Weights of a small GPT-style language model, trained from scratch on English Wikipedia: 10 layers, 5498 steps.
MLP neurons of a small language model. Each row is named by its layer, matrix (gate and up: input weights) and neuron, and shows model dimensions 48-175. Each number is 128 + 24 x the weight over its row's rms, rounded and kept within 0 to 255. Numbers have three digits each. A neuron's up and down rows have the sign that makes its largest values positive.
After each neuron's rows, "fires on" lists the tokens most often at its 100 highest values on Wikipedia text that the model never trained on.

L5.gate342:150125140183091135135162103116090148085127154153125105133095131172161162143158101111147102145098150122092117108136115153132140140110134120139153105124157167105121109142070099162153187117124106127124178126156144143151134114137114113129117150149133106101125127140146116119132098144139115095137091137120119110147108118087141151124115174194141145107105145115173147143128165150122108147104
L5.up342:144136140157099109098132111135146117143134128135128152127120180149085148152136069092178120111142109130097139130156147176136130110102116149179103116107109123174118102136129132105171147110113152120085157130129144123166105084132178119114109158195134088085133111141122128144117116129139140112054071148131128102158146100086097165138112141132102130112117122110135127126137117129090129107153
fires on: "in", "s", "ic", "E", "ol"

L6.gate441:146145137113145137098155141156086091154148082133117138159176109179106096105123120138147127137172124073102130105134168099135105151131139160143139070139145124101147075131138117148106139127085169115139160122162136124127150136108086137150137170129148126095120137097162120108148120091116148106110104188085113118126139120079124147118132108124142132131148116105122119093103147132136156139104
L6.up441:102092183117095124102094152128167133130141132181069080153094164140133120100140124137154142115157125180147069142106143104121139094130120143093073145074139158081093105149104146126176133116143134127099157147156156161138115141139120184140132174125140164166152127139132118116103123083140101102099122136159133184142092134132111104118137139119122163104148127116116157160126139136118121122119
fires on: " e", " ac", " E", "ian", "es"

L2.gate152:120147197148157181152135149094116086129118112162119129123168146147127096171107110099155111106167150147123141138113150114091136174141126139125120122141130109122115160149114125145093116126107162108165165116119125128106114111150145156165177094145159130100108086073159135106132106138119123131140137094125136148125116129132122138145121142096150096143093149151094167175179122112154133154081
L2.up152:083104130115176081113096148171139134084162135115168131155130143157139127136146121150131119145124159140105186124133093146129136120142144101096125140122143137090132116134132135106140124132128119128119145150101122129135119120119130150148162078114120141123134131120171143077133155097129076093151104142123132098123119128179137106123162138098076139170168167156124143077151147105097166096103
fires on: " |", "ort"

L6.gate563:139125126151105128133157165122097121098081162132121127138124134147167134112083134150146137137110110152117142085124124174182128136147107125096146109146105091112117087124094157129120166119084123089115127145141115101125103147119107082151066126150163111084153103105128103111121130140105184139120107127109123100101155149136137127087152114123165137090198124133155109151136088126122132119118
L6.up563:112131122113091108132115158096103084102131182123124107114190108107154087122112086120161100088122104141159152148154153090092091104132126132165114123155067139117144092130136119109103138170126148104136140109152099084121105138101080103157112107122150091093132154102076125108093098181124143165136131120161111113111170149125127151152152130136174143148117126161113149119126144106163093105112
fires on: "a", "i", "ah", "ai", "o", "!"

L5.gate540:149111119171127088139125152123157105136132140120194094172126145122121125156118142115145121120142106117140128106094098096148127170141164161146109128123142151098101088110122103169168119114138120072099159138129105084124114163118129119120121147116129182113119118129180132093120117121120142117118125087156105158121133111147138122130166110153127104157096151126158150089142164135146108117122
L5.up540:133129179166087135132127114161093075117112137114092143114084146167137119150126090139168096147123132169099139084141098130098098107155129136155063120122067160145125122096114133154135145112097143118140126145168124138176121096140111094135112170137104107116147122104147109151079079077081139126143150131116117126124120143135107111166149081132146104134111109080133115108124123137133149061105
fires on: "-", "ot", "ut", "eg", "^{", " •"

L5.gate160:147155097160169104104113128130145154104136097121092108156122137121129130123156150149118157130128129131121138127156113107168145124150109126129140071127137123052116092116078148168146094124088130067105114134155157093129149113143089160098137115141163165121104120091159168138121108110097145119109115121122123174081132149109103143102128113147136148131151136124146163127141157123135112094107
L5.up160:156135107159127142117127115105150103129149137100071100077108141134147126110106112147101154073103093128113121176071116149150148118141119132143082113169054136128176113099154097147102185167143121135121132116128141108086139142109151098113150117133104133115074134101112154120125155121084125135156128131162113108111100159161134135144162144156106127103147162113129166095114161149113116130109
fires on: " C", " N", " M", " Mar", " Comm", " comm"

L2.gate213:157166136114132100095111148158119114117136114121169166135139191133074106124125119141154120107105138070126163136151127109119078086158131130139140076187139120122127085155102116117136109122094096099119117158187162097165161145105131105116122130133071132120162074110145169124110104110125109119130123160113117131096138127145139147130145125151140118090109109141122140125133112149103114139124
L2.up213:119115127128121098141110171161147102113122128112126189100119183101094122115115153128152134122147107111153150129142134115130124086162138103144131091104142095120097104104141103126157112166098057080133089173210142148140170142127116116148134092129111149179166134084135155132133115167096127154134123122148107121093119140165127149120114124076119100121114118125147112123119135097115143051127
fires on: "31", "23", "27", "29", "25", "24"

L6.gate154:158141120106134137154136140133147084090166107089096137106140145103126164154117141140157132170131115123110141124148153128085079133096148130124085130179093150116154140084126068098142110105113112152101107093145130119104146104132115130157103120181145124102146145156113131138123159137111122142120096149136180113132144120100186162135141087146144126103127150177104106144118132139152103110128
L6.up154:139135089122145151157144162123118120107085127139150130134093121168126111157148128156127082118113145123117146138164150124101138110154105087108139127137141108125160100085179117121144131093155101152113117123151108171096120120108131138100134096140154145099103107110118106148095134132096126154136116110144124096096160061129144152103143119145114129126116114074108141150135117150124114100138
fires on: ".", "1", "0", " a", "y", "2"

L5.gate548:159152120165122137135112116148110103167148116154118157144146104129166102108073134127143142091109096158158156109116138111137122114145087084131149125183125112146119092149120143129109121133117091111094113106134135095137140126122133099149126132107149148079136141117162130148108137095160121109108098124130162096148105108155178142104166131099158159106130153107133191136151145114117125123114
L5.up548:126151130114143112116120130105144149171104102103134148141183126189104142107128092143160161131159144131114133133157170154166155115132096109115134110128175155082133124109112147112136123129126143090167100121149154096158147166085183139132152142115106141126160117161133100141099071164128121138130124106122128166107081111081111116136102123098156115119085127119150133106134111128151128108180
fires on: " |", ";", "S"

L5.gate121:166119108128138133133164135117144112096115139165107119169127118139156112111155140089127139125101102087124174130142104145133159137110204145126108110113122106115134143142109099113130124112125087131137125114137141067087056164109112109131140150109110140104120132159131126144110089140184124111149121095107162104112132151165130153118129132149143140107136140128114106112117154173131131153095
L5.up121:116151120149135152107129114059121146174139138115126150154110091101094157113152142096129155135155136134134132129124115158165120074105129148121128107108140132163134093130118096140109125110121151123132154122107131093165146086123124134165087131160144123149093155111141097146133137143081113126124143109124132162113178109110147117082140148180114163181106141160145138129140148146108105137158
fires on: "a", "A", "it", "W", "R", "B"

L6.gate0:135148119136119107114158124154135125131150159139096138172154061154125127101105128136149136182133087124160114104140119119109073169157135114115125134142151116121115133132118186154123156111093131145117103108062082094093115126116074098161155125140137089128130142124173141128128136135120178083111102177096141114114175182118136165140137121112142151116174072117133141154098139140153117171132
L6.up0:112133145133151125102136139141161109135115125137118155086126106113130096118116167101104119105140136146111117109109135125136169125122153133173111130130101131118109132141153165157096116144133176125168103120137121142123114089103161129127115140108139083150149108131115124165168097103109168136134151129114140132132140147102162114135107160090110131130167149127107110131054127061115135132130
fires on: ",", " of"

L6.gate524:139165120088169131100152113125134144098105131140168138167149078141133128138108120141143153114123106113132096099097181136088119142109154118116140090151154109080133151095122142094122122111086085131129093173112184135172123132110131168124140102116140131110107125095151115152119146128121183105139156137133129170138142097162148157128135178124117138114091138126101147117125139110122128113130
L6.up524:160067145148144186145117141106154157135138089076177163151185142159091121133119153144119138137188123064150142137123146116131131112108123101137123102127097138098143138096172125148139091165094081167154088126110153104143132102078130139157163122141111097117192138106088108107136136121141130145192149141163153149106106102126125135098117106131120159124157111130112116117109130118148144078141
fires on: "0", "12", "10", "14", "11", "2"

L5.gate399:146141093143108080101180142089171091117190163119078103162116125114108124102093148166098151125125124119135141138136139128142145149109166090115103154163081091159110148131125144120116177119105116100138134153119098121129069123085130130146107122130148096133170133103156099128118123132145145128127148163131153147102133159140165138093104158147144178131130145163128101138143121115138096095121
L5.up399:131079102136128123113127127139081129145172148152181140113151095123086108054133144117121144104130144105141135101113176175111124118125156166137139100084095137145139160105144153098082108101146152161130127165085113118166121134151090173118092087093138129121117096120105104125067149146131154170140125097087110167165112131136143135118151111141145135139130141126158134110110149146102181129125
fires on: "a"

L5.gate55:173118103122156161107141123125130125115104119113168139107148120133135103087125148129093149168115132103109159077119087090144094143108122107127110123162124105096132157120147132133121151124137108109097116124137142140122120106129139143147112113137119139058140111112140173129156156164142141114110088140129174132120156136176165129096119107129102117108179106112130135100132102141171116139156
L5.up55:149164092150112165145126164155120114119115101106144151111108040137137178170127090121092156152135135128166132143077127123138119112133125114142129144151123121106093120098139120149148123117129121121094110125091172170140185145074163123146122080112158110097148123133141107161140121142109139170091143146101121103112063117124107167145132131131086139106130100117099099143133116063122158119103
fires on: "0", "T", "1", "R", "N", "2"

L2.gate285:124147104132141151136146141123080139130117139173147154151106141074109110119102166169119144141114092125122095131142160095124087164156155098129102156171173152167106122139124139192110120124153124075151145164125132143059137118120114128088134128124147153141076144101143127138106140116126140104143105105126112136156110132119103138147139126160098132160091114122099115121135104171116107106112
L2.up285:181164107134106115163138122134163148121159145131166142170082149135152155115143132112188170142122133124091159117118103122121147134129144138114133119181125156082129148126124104123087140157165093163106123133163145125167111139156182127068178166119105111107156140142075148109102121131138097135141146140105128134148129124162122111111125164144113124116085115077110119118121131155100137112121
fires on: " |", " "

L6.gate302:164142132136119150164130111097138099159096123138140148128122143155164137124136141110176164112154082103162083139140116104159130172147116119097124121157141129115111099070107143141125150147118134083113129098123111084108165140149096146105133137178123130168124120104162138147102121125162127098187086132126110117123113136122158185152114154133129159105154122134181137126121143159130115133082
L6.up302:184119098118120138157106142103135133172148115158139174161129119150104179128153090149128123102157137116122139142166105130126188115153127093126112128163122142120147121172140079162121117196115092093135107116129163118140161118132116083127146153134073125097152098121098106127150126122140165153132112134135125138119134143151106136102166120131157108172154115098079098119096126172134152109138
fires on: " |", "."

L5.gate194:129127143173120158094163111118156139115099156114135143140104139177092125115148097098133125157149095151086113086101098108138121154103145104102133169130117121062112104120129150126137140120097146123110126151150096135154097111122121121131131109146128103102162100098154133145115136161173174087141111127119117115089085194129159136152160137121135099092142135097130104109151147138146115129107
L5.up194:085091118120075101127103127097133128119119120115143121125166116154149112123080141093174108171096125094145136095180084092155167119137136118151128111135104117108152162102121112136146135124093096141102084139119141153125084082099136153123129130152106116097129107152124145152175153150130098090123098108182101118177107116126135129149125129113088115116128131135146146115100151094129150095146
fires on: "r", " Ar", "in", "ings", "ers", "ters"

L5.gate298:138172143167117163105106118117064128206141139135096123107106112158122094140082099090122142097166140136163114114117099088109144174145101096090087124132096113136101128140151193142108134159115146128130107120103115101121153119160113167107100161089144103094125114099132119125147084115121146116122101097105107137134081120179128153101128152118155135067118151133160144100145074119102129094143
L5.up298:128121120228153137130139147139097123088122088157135117117129117133111140156150119122090123102139142105145148121138116119128177127131169129121136140142103141133109143144137156123120165137122118102128168117151133110087158144155132163130140136117110162120132111157172095090087147114074134133118088110066128149142097118126118130115156153086153069112131119161148113126188145126171129118088
fires on: "ort", " |", "as", "==\n", "==\n\n", ";"

L6.gate171:102153105139103141171160115128106105180137103106082164108147152168143149092093132158115143081076095104125131142081149132129140111126077113108174154127132114100073088135147150150128152091108126111116097131147168154140145118144077150142124170150152117127142157132114161163136128117111115105152136179088105125146158138147110141122138113162164144121149147119151121143136109102113097111162
L6.up171:120193122141107133168133081128121110140106171111134139188147154107116109127156116136163117150174085119167087140151112141117132159135107104111117075096120147140094120116128129125094126111070157135120163160087136100118119147112108088145111096134102127113149149133162117123111119119110124119120121121108097130136137163103126166139060156103135138127106167107137114165141151123101108091106
fires on: "a", "one", "ace", "se", "ement", "al"

L5.gate180:165149101136098142156146131144123153111121122138111153125120089111119086127083110172109170113141143124115100112092146169131094141138135117147158136132148099121089097114164174091132141115127116151137144135099143147183094165117130157134106144175150139115147115154105148104083134154083153098112096111154141084134131113128160140163117111122157123123147097145112141146153100098145144138148
L5.up180:136112154114101137152102121122136125161164158123144103121156118125112095138140111088167152141111113099161147098105119146158083141115102122117141160158109063155156113116100130127113137142126085110134121155090112147155141109117153163137171137166174128114101141108112111118142166118103128145159127104147146100125136077142151112134104147139126162112131122127113137108131075099111154137110
fires on: ";", "\n", ")\n"

L5.gate271:117148129096190145154119141110152116103119105164145119136162124141106104125155188123153131132089122110134147126119122122118127144139143142130125054157139122098141129116146149079106117103159107155138176164105171110148133125110121105157072159149159121117117118112115136152128091161122168128163084132147130127101087143166104111138102161124092085144104122148079145096139164118096133152114
L5.up271:122132095161133146094157149121144156131116151143138138114131188109122111123109163125126166099171106161076110151148140157121123120159136135123155164112113116122124131150179107096128123065106144128123126115105103143154109127096138142137129102105119108102136161131148143104088127147123116099155115116128129127136108092113154125113121130110106158104126113120140119118123129109121126117170
fires on: "3", "4", "2", "9", "8", "0"

L6.gate442:107114147140127134161130176098173165113112099122167186142148109105137156146077106119158173153143139098170171136102167059166121165156119138155138123150152156101144087127114084127159153115142111096120114139095138049112131132106132142132116135111130089111124125107097089172157126095142136114119133069117139128115114120157131122140160110110131115139198107086155139116100137096098128106162
L6.up442:111141118164163195142138168132178149129120160178114143135132120146143144103090099129121115134168126080074159136140120091131143114120100149132146142118178163114158097137084116114181116124167136149158133101124135115126117078104119140154098134118127130147121144113110098112131094096154109058073156115119140137093151116144117109085102148154132134125118131126160133106124123121126106126142
fires on: "at", "and", "ons", "ists", " —", "ov"

L6.gate35:132162102140128110083131155119118145150128112144098109140074109162138146094127157091166121105145180084133171113104160159125132156129127106135141111140135153150136086108145118144144126093150077108074125162134143152117114119118134112101146140142117069093141117151183171103104132125145133135121093157110158125107120149102144123095140131126117076113140071146098129157100171154143146125126
L6.up35:135146151099153113197093122125122160104163145127152111116122126089141149138106155178114114155135133143157149134168123155155168153151129136151154114146105093138080143142129140158122131120106105122109122152094166107159112135129138146149101162139139126150119148154168125156104119141126111127155089106165140145174055161152130108088124140125089122195135126131122138147164119121118135100127
fires on: "or", " |", "ic", "a", "all", "y"

L5.gate231:136155097167124184125127142134152140124135141147127156132136126131126137071112109110143148172109121121177109138126135092108153089142127112145163094148107149135100138116085089142150154141108092115104136135124133108099168127126143122095133109181157108115167100157153115131109109134139179132132099130165113113096148162117118137118142160109133096101113109101149131145140150094136142128060
L5.up231:143153093128084123157151105114113140134144137130158162182117160130132140127130124122126176157151120096130098116156130135134146123154130146095154111151118153104138129156121128098150163153138159117107112137122120119115189141080098093113085172123116120101168104119149188087089107147125136128127125118152133109108137121096075083082120097081092126139144089083129137128129142100135128147152
fires on: "er", "or", " |", "ist", "ian", "ister"

L2.gate544:125154124138144091108176112163142111170132122142140115115139103130107151148112107125097143197088095139108076109162116117167134112111134086123119109147148105133124101095120138130157131122107101100108147090147113158183122130133127083115178165125153135118124099138116139135142151116126121133161116105161115121129126097082157153171138104116140077068162144146123133062166146100113126133112
L2.up544:125131140104172097111152142147145150159092126141149155068156109148105154122089158161159092150123124091109098123142115117115141126093159122081149137123110127122139150111150105087132104094108109151082121135137134169141121094156148139168188102127136148127158122156160119114160140120112121163142106120154074164116107166115100136108155140126103161139125139152158117116132120128145116123121
fires on: "ber", "al", "ower", "arly", " |", "up"

L5.gate8:152144134137163133136115181150138118132086174166113106139115086146132142113139144113133099124157162116131137104095096081126140143156138120109178114108104146098097140077144143146135141144067127068098153140118140136154113087110110107120154107120106152121107102105103135098093124135132147126130120137123154098124095142121145117127136122154113120090165087145125117123125116118155143140097
L5.up8:129148147107138149124131145094074139127085125157103113118123143126102112141104138140161131174124105157097109111147149172123158155166070129146137118097128130132122135113122102133177170142123108180138106147182126125100155115150089111098127099098121126135120110139150164132139102110150117118138124154152105143129172137065073129131165098120135142105149164057134138118134106125105128143129
fires on: "In", "T", "in", "y", " In"

L6.gate178:141139125138133116103143143121124163171089122111110121161145088143114135121118135120206148119148115136126161139127164144102081116134118073112125104136075105106138141110071164133135136147122099119146131129171155098147094145154111101163104151149144083115167138116095174119124099159109087144134153178123118130097150133163181116112129129080143121081114128110162113138107157139146084129146
L6.up178:128145091159102110114130120151082113095121160130197138112130107137141155090156139108174110123145105148130150175164064118157082132149089150122129103111148129127130112146097140133152154103130160099129135131125150085094102137134130093153130113161122121096125099115107134122136123116122125151163135116134127137118147121148181102148148080119123110147165131087185102142161124123157114118142
fires on: "a", "ton", "ham", "ia", "ey", "or"

L2.gate140:112118052121143103099121124145129125142104149180135130174128111131122098133111167155142090174103140129120164130148144114119116148121121096093144138134156143104125146111138144146109163146143148123126123075113122143145167111130103106143146132125141083124133139131103119116162126143127158124123169177131160108114208132153086150095160130094117142130134118117115125131078145105103109104122
L2.up140:073130129079078112132104092122134148116155161150149156118089113114056121134126148107143142121105109062117152156114142157102121134133154123100116154162123108148120100115151124078108094101113115115137140118101138125136110150088129140153149109114106113145092111126079114111137090131099125111134148146122159142115141118169154113147108154101102070078141129106131120103116152084152102125144
fires on: " d", ",", "iss"

L5.gate470:148128102155137153142084105133147106117162124150171110150137101127122138134093112138111091140116142152161170072120112109126096145131159115104128123153130126148128120047139119109112094154120138132134113138106136104112119144133097137141130128140118121068134160098152171127110144121155131128125086141159088121116085130152137147131104099146176111160158132142103129181104111139144123125145
L5.up470:125118115133162158126122119141146143091158149116141118141186139133161147107155169145145095171142098145121120129113119108115122126097128121147156126150148160173086056148135130156118144100095112118124116129130163155115111106125138112168153084129155094106132168163150151114103162125148150096108075117122169157150113089150135149135128143186168155117117102146134135158090101156135119134123
fires on: " |", "ail", "ch", " ", " T", "ass"

L5.gate552:120118118135119123110149143087148120109116112087092133085117142130133131102148134165118174147133142117099137065118123119094138193123109093083096115115106126106147123116160117178136114105104108132146153106158122139125106113116165134119159097187150096107127084113148141179104117142153146092126110105100181139157125092147109164138149132130116177113118088181119129107103109129155105107103
L5.up552:138112101120172133097168124089113136101143107151107137096117113096148115167187153148106116106129101176121055096102115134122167147139151149150161125098089120089144110148092113116114150142094089118146135124137114175161134119100102133138119116157128126164089142116083086141120137115150109091136104108105157125103134144111139115144152155181165141146107115130137135169118131109116103085116
fires on: " No", " also", " second", "0", " four"

L6.gate246:164130135141119117129159151130132103152169155125123139125116150142110097130115130157104133223127141099075124110128111119129124146118123069112150092160124085109135103142111126133115108113101152127104147110154106180154106174068151139100155127148125115114149130140180093196111131112156113106100150117136139137110167131145147132138147119144131147109165113140195127130071123154149139160151
L6.up246:141134120146087142105144116147153123151138122137132153121109125128137151101056106144124153156111110098151145122098144129152098148095154108133171154106147063138120175158093117122114127111113168153090132119124109142051144144105132148106146143157108145104161117103113122194072144098121151105123116107120113117118137129154154116179112084135103089124122154152140075122168115160127126128132
fires on: "b", " G", " F", "-", " Sc", "c"

L2.gate147:134130112100093112093095111116132120146108086134125153160090162125148128096103101130121158145140093062182143093135133149150117097167081160133151157171139112109131082128126160111142126124111115121119139153126147121195153188070093115100118122129130114103128095153092133116121163154087166136073103154103117112136157129100156137120108109136123098086168129120130118159110128143129146102140
L2.up147:135110129119140080164126128118102105155149098075129146143125142106135104118095135149103132129131109103136135087082094143106108119144115097131168151119141133068139138114156117113151104134116080100142137129164155155096132147133161091131140180176165171111103154171162133127149112110130116065142162119127143181103113107112163102130115118168116126093135112106122144119096120119132154088130
fires on: ";"

L2.gate302:135117101092099132136122151112157136157191147142125124132127121133140138174152109088167106141135142125135115159115167163121160148126139075087161107113124130140113133147127121148113131102116140139116136148155166178117135145110141116181128171144176099094109095166143122125140071109123122103152086122109113135100139143135127169131086147155094132134156111143108127108178172123142150143077
L2.up302:173137142117099154103126129164101146079105123100162129092143097126146131139106142143122134111096087126143161124139163069131072146178115100141123129166133107153129120150115106139097148104109154109156151138145130097111136146162175119148102123129135127139110145126100153116153146123109133121104149140127170111109111117104139123131094160115143146161137135118153155086114104149164143108129
fires on: " K", "K", " Y", "all", "art"

L2.gate465:113149121099161124114164104138141117104117123128108096146162110148115104149136108144111120132117099115117150118134127120150125146128124136133125116128159146073137153127127109158122121124046161089122154133110129158122102124150141087112165131107085150151152126156097139110088105172114129098123104085111168138096165108151160147137079109173119132168128115119131146119136087114149170125116
L2.up465:139117114147119148146178092065150091113100117086105097118131158148143120148099148119121140105155081125135128151151144124131128132137127182136129099088141124141148146123110136107123121086140094083140142112141123136156107109110166145162122158138108133116139097132133094109108118156100103132106116138132171087111128144152178112167092097137078097129109132128147128178135099117162147094146
fires on: "s", " are", " |", " R", "ulation", "}"

L2.gate399:134153160141147147106113120101109118086124121110139147150155123166118115158116179098151139113148130139093158137126146142120092117112112100157114093161168140146154122118129099156113096114157074130129095131112111096151154151139158125130136102154112124085137130143134147081171208182136131106118078084077170136148179132117137123138129150155100089103179133133082135103105132151130129117119
L2.up399:102086141127109149102165159124127135086113120142159146104149121116140167149118094122103116141114129161135094113098091115136134145120159127152099154114132129156122159128134171138145125139108103152133141056151127131157107155158130106154103139136149135125157131097151117134114104133108147113125111146157063143124098145115114182155098176136162118166120133110129117117145071143110114132119
fires on: "6", "8", "5", "12", "10"

L2.gate462:115146129123142089114131126151144150133139133150132098152126122166113152120108173099122059132165056098163132136117150151135110115128139124154118157125187138134124125111130124192140135158120147113161084168150139138124124114116141123118155121183128141117120114126155121103165169141163147107113068121103137075099120142087124152099104106147142136140123139126096119106122146122165169134112
L2.up462:128079151137138082137103116112136143138156093200163125093127126121111114138086108168165158115107088174123134104134110152188146155125151125121142137119126104138182157138105160133093128126160138180145132107146112095155052146129134156121166118107127104094116093082139117135147102131139150165081127095128111103101124108130077152124151167084114146156100111143136121109118110145105146136119
fires on: "ated", " j", "8", " f", "6", "9"

L6.gate15:111152110128104165128161146146135099153202122119060113123144097107122106146097131151098114100108124134141121096096159137097092106105147111125132111164143115117134096104138115126128172123116132146073157149152146161146162109082148107138125145164158154108115160141155156164147126136136142114128091144123103124113155112128161087152139134145125178134103141089153133143153108121148086150148
L6.up15:119135109133105167120111150094101092123137120155102124108137113153208185156138131120142202126096103131145118143128115135113116141134100115115092111114116123168163107161120166111114180140163143106159131052105131106140114172151114091118108120128120099127140077094158140141071165140125124131115140132120170101113141148138173138138085142099095131112167162150134123112140111096190123131124
fires on: " P", "an", " K", " of", "A", " Y"

L5.gate202:138101127148119145111120144081119074135144126091105152135126132152130145117116112144181147090127102153144116105149100146140121177111143111109112147112126143148096158136129123136198143116096109125162129158156109134176153129117133088115111085185156128109141090129158094165113115150142126153166119119085107096097112107142171132156144100148081132151161130153094098119149097140135097107123
L5.up202:136098102134104176184127119108114127118111151105105103083120134146126097141117113104164109133100093135116115101143122053110135134152155131095137143135081204164107131142128102101135107112113107111133141138107127167125163074115118124144107089149114191124122142126109144115114137114108103111173119143128099122131128124137151150119131169089128099128116100120137150146119106121099157123144
fires on: "r", "y", "yn"

L5.gate345:100136103149152164091156141138121116132097126119116124136152093169111107123094075149130091157120131091141136127132072140086102136157114113112154149139090155116102137140180153125128104072127082082130121186103118120097139103106093132139110181107136157154102147151141173104104145139150137134102113168101138153147114140105106130099172097140160111144153115140124101130133112131164074157134
L5.up345:088140113139144149124170134096089144127107090126120149091098151148162136148096147115094119133100150118192163120127050115137145178145122134152080130180083138122111095130115138085120167153149107099122150140152173129119102129098137120114099144114141116112134130123143091126157125129071153155153143124069143141112148135127135106113158109105136125094151115139114111194119098144159125144109
fires on: " and", ",", " on", " of"

L5.gate555:152182124142155122086143146053087154144138149126107160125172109144077147096089073095127142101158112093129123135133126184130175129107146097133113152130169168077141141110127131142102125121095107132136131135087128118164140120124135117097137168143127157122121121130134204102122132154117153107117076152149142192117145116140143162138092127120122176105147084100123112112119111121166182100128
L5.up555:104096151168140117131142110144091129178142132110103110091113117119127123138170143133082087138125093113124171106083135114134108157102120123134128128138154117107133139148133095119109124087146099113116186143118155153160101120122141088169135126134161137114137049165123163180118176131158115128160120157125099123104125148133146151162118176070103139092147120129122131129102143107150095079132
fires on: " R", "R"

L2.gate335:122145062143157116162125114091146117141096143158112097158111156148083118152122134152117108107124142099121112131138101136108090175139119115113167116147143171113120144148096147134144113055099115106114171140135168139123118094143133093175100134070122099111131122160125169145100139115163133135147107152121058151105148124110130152153124158112116133124133106163119081141161135109140137115102
L2.up335:118123138092170129115108150133118106106159147129135155152164142154113130142123105149131120123089135113138116163108157124104129092166072136123103112118099134109073143121155151122112131139139136159127163131167156120104125152126130109185121142118134093153133113096167135125096127135111113148142108135118114164148091142147142143117132153136131142146119066163154132137140108144170088049122
fires on: "our", "ian", "or", " |"

L5.gate337:124109154139161132085127176141117146119125132122068108136087098125100114109113129129144134121092130146116125100125122118104148089128146079137165111108179127116090091081182133144186154136120141117105149157132122085154154156100088132100097112117078115143098151104123136160120151152132104120120112154118148152199104157091170130135126111137108144134124118128086133116101171139120135143113
L5.up337:155146104151121152171126154129121113147174113117118089136124128130142121087108142160175091120106140104111141078112125068109144147159145144100145134106100149099118142133142096143139191117140093105151147114134155119136099111135106113125158105140110142129133121171134157150129123153141155128103111145136084148131104158120107167150170136134133104126121145143169130162101126149105133104114
fires on: " app", " t", "pp", "y", "in"

L2.gate516:147139159092105172135142104118129136137170132116080136173087098083112118110100150159181152144118138139122129075114154161123091124144125100069128153152116124120078138115101164140129141132124130134118131161145142136104172117081101135118125130153088123142145137150114142146123121166124098151146085127141173130132111171146183078144152106101127145130139113158124161131154088124124120132101
L2.up516:128131146113113146088126136147133127104098140134136140131133115158097155141158104129127146123080163163120109135176171124137140134120135189116081146141122165117142150094148097148126132116142093138127131118138132151109138078142112133165149111102110175131142163162078095132101114107169142072155090141140133129168128131135142098137104112119164144130115136115133086177100152098168151168185
fires on: "al", "ad", "ater", "is"

L2.gate540:122099115156160134106115157133061137150090128166105132131164143151133177131137115150139124123148133131105150099088143067153129128112097136171133126150150158068121108155103106165166146150129159130132127169133134093151110139143120122157106099117147125114170088107126148132149137086114126139101071115120113131092131144116142137120090162135141124141116135169136129097117090158135157142108
L2.up540:163127113155093172129110120138100117173140139122109132117115155173121121134115102178135135129155142113128117142123126131164141097140103103097084148117126125158126141122091140147176163084080132132161147113110137134159071159140133122153176134095143091119141141108125123171109158071126099154132137107132082096100109087113128179096127184134113091161135122174102117131136141147117116121148
fires on: " E"

L6.gate42:109157108081140118097139165071158153092081158130136139150118106129103161078142124094167123133133119098163155139120131133168092145132130120116117106154177147157157105120139127103167157125136136149139120158128121141143143159157099148106173090124140156168118111150139105112101131156131144120123122113107173138108108182136124102148163153126146091164140120153117084141148123128082124144106
L6.up42:167105165103098145128146125145149136145124133174047127116108166094095141111127120067134132135128122122087085136148136157159124112129128131129169128154156148129146159131103125077126123146114114136121088116121115158174140136156140095138129146141113143134110122123147061152184148120121128167099124133131105094083172109154128140147132091106101137119153102146110128165075069123153104084194
fires on: "ab", "t", "ar", "end", "C", " October"